From a checkpoint of a small transformer trained on Wikipedia.
Size: 11 layers, 8 heads of 32 (2 for keys and values), vocabulary 1024.
Architecture: RMSNorm before each block, rotary positions, no biases in attention or MLP, untied embeddings, capped logits.
Training: a variant of Muon for these matrices, 7212 steps.
MLP neurons of a small language model. Each row is named by its layer, matrix (down: output weights) and neuron, and shows model dimensions 128-255. Each number is 128 + 24 x the weight over its row's rms, rounded and kept within 0 to 255. Numbers have three digits each. A neuron's up and down rows have the sign that makes its largest values positive.
A block is one neuron, or neurons of one layer that tend to fire together. After each block is what it responds to, as a language model described it from the Wikipedia text at the highest values.

L6.down144:161133113115131142123104122156139179136130115130135115141126170141143122157131149147137154090125137121143121159126150149152146140143145111154101119126088117130124130150124154187134108103091157137120143117183114137142114094115162162125120149102167140135143149137106152156126158098084142156131155105162111139118161118068124117141108118153131120115123119142141175151161126171142083153196
L6.down170:135119165086120143149141139134109169106129127091129091123157159130114126105102174153104134122133137159132109119170110094122120145117186105101113119112151096126176086075116149130127082144116065150101093134100125106176106126126149151156127133126152105140178146143145118138166157132143095132182145129133145137147153145141130113143143163128136127114125104109133144150110148121078152111113
L6.down249:130197096146166158182155093103102154143120124104142122152144130121106095142066102128138149123140136072114104130118149117154125153145145110131133125136119097126127090117130132136108094130140101130116125131110126128108139153145124142137160101122146124073156140138084142153117107155139143154145160122106191106142127144161112127130121095110166130085135100139137099134136135076060102127135
L6.down365:114133139102125103145108096139114117169175092134124126085135123116161092121126092106111126107137122100122194093133094136124131130113168138124134065136162145157172085068148160172133110132176124112127111158136109093139135136177109106123152119131201131121145143119132165101122117163128158122111142126120111124124124130157104106132118135115190122144183120137152109129144176098105120127159
Verb inflection endings. Final suffix of a verb split into pieces, mostly past-tense -ed in biographies (liv-ed, mov-ed, work-ed), also -es, -an, -ate.

L6.down223:140154099167134162122093151169115165169117127123128127105063110151148126125148101111139129151121156143153140161183162149126156121090112145109139076151137166139137131107144110140139115079124122112129094136099142145133124129118175138101141161103160136130094127142148147166132121145127134140165109093155154122140101127141116133148159105111148142185129133136150117126108133103112186129082
L6.down240:128134124122169106123143146136172130113132169125117139071111120087103129144116089143151148116129119129108120160098134121098126153110094098167111143128138132119105119154142126089186066084162112116150140121181119136135136130149170138147094074127179115124102126051168176147133173097120184127140143130147120103130156125105126146141152112129134126136133123108149136182155126109116174138124
L6.down269:120121182140162162135111102144133155134123135133084111085148128166134129102143144152137127139159156117148126194094056111154153122099123135135165124111116149120160170125126122153156163124136100134139114142103127114126122115101112123107156123121147106121154108120116095174115086154106113106087109155145136159130103146150129175144141125128132141100132122156167163123160148095142121138121
L6.down319:124111177156150102142111141111147142070112103102115138163125144128102106111127124145125137146124146147143141188113120060157119113181183123112118135120117101122167147163171118134126150123103166161113156105093120113128132165166094141119123119109120115109122172126138140110147118116120127166131128129155092096107098128130119112132149106112108080121170107110172141130136156133121122104140
Mid-word fragments of common words. Fires on the second or middle piece when a common word is split unusually, as in p-os-sible, bec-a-use, h-av-e, p-res-ent, be-en.

L3.down100:116082150041149123149165162188110178143109112137127106103094132111114147141181127170134167121134142130131084102147150138153149150118120126148209149115109161140142112169126133096122142121137101151170118126115105150132129111139104114126127164127087144178137140164112119162101151131115101091108159172115114136090149174136107134143097145145140107130131140122128130141152168107163149080128
L3.down156:125143134160125133132115145138163156136132095137141109120126135138176197137162108142132122067141148143129147124118151142140128153128127156138100152140123106143159112084133120141126155136137083110081081121171160185120120111112133107125158112134145174132118130156128122146186115130081127080138099154122063138084145152131106093189105097122145106138091125120089109113122113084106109142115
Second fragment of split words. Short vowel-led pieces like ed, in, et, el that follow a word's first letter, especially m/M/f, as in m-ed-ian, m-in-ing, M-et-acritic, f-in-als.

L6.down0:122118091145120139167156140126156133148126129073121125112159109143119134123099112122125163099129155087107128108164095153119096111108167138119156132125115129102098118126114152131141149142120140158158153127150117121149084155106108151115117118140118092159156141111136136113118128122127100112092133128142139114087144131149142160166106097131141141146130129097164124112145100134127111091130
L6.down60:132140150116107095116143124079148168078083112178095116103114135153140125130130147103129107131114114133111148159127110142170116149139096116164121148075159142130126132100129150129122125169136101133130116108108095109159147119136134142119124132150114142107109132142110127176124102164085137170145162133155127163147163127080115136114104164111132109119130112110113122147112162132145146130107
L6.down342:122081140113138145137116169114139167123152122126123116091165136137128152126104146103100090118112105130091125090121141113141157107123144137123172112164152119121110133099123161131126161185159129123168138160136127120114127107146139165108147115131103101111140093142145148148164172089153103098109145134142129090125142117128163138070136112089129122145128132149151131097148129154142139134155
L6.down378:145159153115113136144119113121136115152111109120130076143122124139125087137110187125079144093128116137096130134141157130153132163133080116137131092171122135131104125150145200126101100079105117109148112129132159138144115102105134172169109127148105157109107162142083156106140120091162124124150126119136121119149174146154113140109099124098124153121116129140142103157142106114113167188142
Word-completing final fragments. Final word-piece that completes a common adverb or function word split into pieces, such as rough-ly, alread-y, al-so, foll-ow, fir-st.

L7.down53:137151130072140128098136077140144157112130136101090144097126163151075123139133156129122184092134112168119106168146094148113161130088165132122116161137107123093135158082133097166149065137127114090114158213120139123077106095113075178135126126124134123140142162121168131102135116167111141141096109121135139139123161101147158151071113134157098133146145096087109146105129147137069120107161
L7.down87:094143117136128128135079121132112112163121128135131104133096142163139112144123140120098134133072111123149143133093111151131148116152188128136156124129091162121134132114149176162111163172137146134170121148099116110162130134128113126108109141149142121099109129112184082143131163096114151142108100103132117149119122145127125130096111078124125104180123158095145183152139156137159124117139
L7.down120:104143105130164144185093118108148137113144129090129104129182207109096079132163122163127125123142106149169122086114110142145126117124108079137106151130149115152125143172144149096140180140146152170141114123120089120152122153135135113135150059068140083105131119154114125090113160194116137145133089117147122129129078105113163170140119130143110108127084088104068138140120169160117131086115
L7.down202:130134154111108142164169166177109100127124103118123133125129105128089139123129180158103165125168150110113150157161135081144127156096123114121146119092142092143087142117103131129131167121147143119129129173082116156130160151122137144131158099147109164110117157112123108133161079106169159117170128149092137150138153117148158131102123163136123133144128158124130115107153163138107169148115
L7.down223:111073138120174090128168118161137126130121158111087126146154119064102108088102125127136120133159119150138168160128135101128111100134126151109135124139094153109103151135096120129087102121095193147112106151147109116079135131148135109138141144142152141196105102110057125066173132103124126121099151104090104132080110165109109127104134135155101120109134068135124126142122143117144102110125
L7.down310:103105118139134079128115146177120125153153132113078122125133110121151086168159102157126148143120097157121168135151146108138158130116143117094150103182144118092152120114072160127126097135162077149118110128176132137096167151114154151132132164150118133090150120157129141102148108134144105161146130117152140144126118091125127125164093099109112089157167130173164153133149156147132116152136
L7.down372:144091079136145134136149114115076156106148169116176163092095127162127113124138093154138117080111127089138118100139155116173096138152118101148165121091113087103119156136170172163167146149153080109109153131061114108108118148094162114128132153110100127129176153144123118129118125119113127155153099132110118136095144140190099122142153161121104110106126113097149144177105130135113136115121
L7.down381:161134121150128125134111108127163149098124139127127091096111151117170091143116098124135140133112119156157134100136124103141181145151146155103099130142127139151144160157076114134159122115122136125106148129174134152081156122131142137125115114111146118120148140120126127095146100108130094128111139079100140094141114125184112142162081150141157098094136098150143101116166149122155143141133
Mid-word "ed" fragments. Word-internal subword pieces, mostly "ed" in past tenses or inside words, such as Draft-ed, turn-ed, M-ed-al, com-ed-y.

L3.down76:089174117098141151103101126108141137147117121124117128081152140125186111135090131108106101084148128136165130130125132135107109105119110161129140126127115110149115126128123123157130111079135154167150127147068140123136119147150125160101138205126114175119091137125172123145140126112155118141109067163150129094073121114126096147154132141122101071143097121100125108135135145126160107132154
L3.down347:111115090099128136170124053133095142146161145091096068107132178120107154104088118126138172167074134130133133157115144138131122136146135100134118104111137147168156104118108115150145119098125141137125097133144179131119150109178084105139131124148157115130144098112110141119127117115091088124140163124207112127126128147144156103138154141099148117131110116145151147133151166082137103089115
Word-fragment tokens, mainly "j". Single letters or short pieces split off the start or middle of words, especially a lone j opening job, join, junction, junior, and y ending widely, they.

L7.down19:096141111151140108157090096104076152142109125141162141149118129117141165082104140130091087129103112125155153133079119129107101152163121136130109120119088142165175109122177131087157186119128132163096148142157190144138136145148176136088136128073125087149165153134140129124180118139153157155126150121144059092125130165126110184105127150145106090126147114144064118128128110117155098106133
L7.down58:147124145087135155173150163138151137148142109117169138156140085126131101113145156149137151137127136104111133168107093125155105154137142136135129125129126119093119146132123147090121111151127124111121121145119162132102109096117100195106171140115105126090138105131094063109134137119127129113095099123141106066077146129129146094089101116075159079153093152116125145130119131162098185113154
L7.down81:126156153091107120113117139125136114097108180129122113133146123093113136161130094173175136134117107127137117112129127125097106103166081150145110157156103133131137157158119111125113120116141140093121119129137137119112123074178062109163104137125155158130123145074134185097118070171138133160168112102131098136155143147120134129148128082126108104147110155140120122116121169131149116124141
L7.down103:109132129163075130116120128092112087144146107087139098116175097128103155110098134118122145162176187135153139106148138080140121114111106140173169113125116122127141135128164084131148136135119141124100133137136141111100099167140099073105104137146143141141143135118108105118151153123134143074133171155110148158145111153140127130167168140159129166161130112126114170126100115131144119118109
L7.down128:103185138101128141135145116106123113129168127075183136134134124128131122137082148175153111095117166157144178118140148125101150155132154147173106106116118109073174140132136173113110097130107118119146123145101112140162130131128137136104111141083113098144098138116116104116126122132112110111156202107109134083122169151122099125150150118109129124113090104123144149149176132132112142137092
L7.down133:107091117115111112120148090101111123118117164138108115129132158144163130131103159111165131107136157076157116107132123078109111132119098116116102098155120128141100134142131137152126130149084149112125152144118094128119161107151172126141105149128149119130123134131117129109102128146136178139116082136112119132158087135105148073148121105136157132143147107103141077136088214124117103103097
L7.down168:161170125133133130134149120118133135112122096102121148168128167142151107108122134115112146115119169124134157116143103124121133123134114100126175151163141136091094141128102126087154101112112122151145138165124155168135118136101161127130189121133113112127156149146117157126152133142105086153158151082124115112176141135133160150124115165163173126088141091124166139134124082089125121120125
L7.down183:141107170108105152125150156160158117107118120141114134119119078124156128154138128117152107130106154163128114125117118150111120165152134119122091125089101075140091113182163122148169139123137139147117116168166119124165127126141121088117119122135174120119101114114108137134145118077108129121115123087118108129150126110123132111117132106066148118175138169118112127158126120122183156144155
Word-completing final pieces. Fires on the last subword piece that completes a common word split mid-word, especially adverbs, as in always, often, much, only, fully.

L7.down18:105165123130130102078152132095101160137139110119127164131131067186109096128096091107111157134151155103144122106165108136135136146125138141075135122129098123136108147131134129104133096147107119104156133141172125145115120119119099136129120098145160157131083164142126107103126044140096100143118176132111119142165110140131141140125127143161122104115135139122096189154137129108167150098129
L7.down28:150168132143137111143096158127148142134153123135082152103114103141130127108150129087128113157125140110127072140109115106052239139107113105127116086135129084103120129099119080135145162112108117078144170120165120116152097150167139103097139159133185135089104127160145109155116150117141112143087109096105124136138157112118089120133115111152100098135136152091121130127155143128116085176181
L7.down171:129132124135132143070148178144118135118152149115121141105126093141137139064124113116158110127097153148063126146126141086137105135124116141117108132140097153112137133078155157109126137146070138114139106119128143151102153160121146127097164119080138115162155132118120178110150133120081078105135135146160132158126171122101109128114113121121158121152095189092151144089135081078135138131160
L7.down260:122103133095170090113112148105102161137120105171100143070082123147118172134088101128129120143108106168132102134110146097144131145090168127149125127113132140111096159089108079112158146109147145144140137125111111113157138148100150108102097113110146107131180203062111086107105103128160148180124129114126169103114102096134134134146122114103106154131133167121125136155096138109144116127110
L7.down307:100091134165125156121132169112101125138167064135141166096109137121099074098111127151129119134120132145158144151115156152097177111135165121125147084079139136130144140105139123093112130089129151126141123110140146080143126122145127107117082124127162112124150145146104140130140188130154127146099132095122150130101071119102089112108141111132133086108115086117133148127109119117117110146138
L7.down335:153130124139127073129125106142099136101122083168139136101073099139108095141124122155131135105103149145107091127074137108111161107127128155095128141123123118116056131105134156143114153122112181090102132122145120123087152151134090114124114136094137149137136121146131118158138118100136191167124138185125108155083154117167088144129146100127130114083171114128110145155134149131105139082117
L7.down343:152134139097097116177089131141126128072106125124151089118099109150084118081127137146127116131117126140112104114156116148144171155148093110127099142133107156139071160133135128135094144137121182112141127098117112119156163151154122159131091128115150127137097142124116104148104156056165094131138097159121146129134109139155123141161129113082141125102165131131113160106139101176115137114118
L7.down371:114114158125162101134129128122141117101157104127123161109134127089089134143145133114169133134110128115165128102119114116098157118127174129117130101114113142119122097104138111115133129085188116177136114140117167104163131169113095074123108115093122158113134152126137128136127139131145100161128140162166140138127104125168147085151105100093093156125154125145155122122130125119086137147135
Mid-word fragments in split words. Word-internal fragments of common words split into unusual pieces, strongest on "he" in publis-he-d, also devel-op-ed, betw-e-en, be-fore.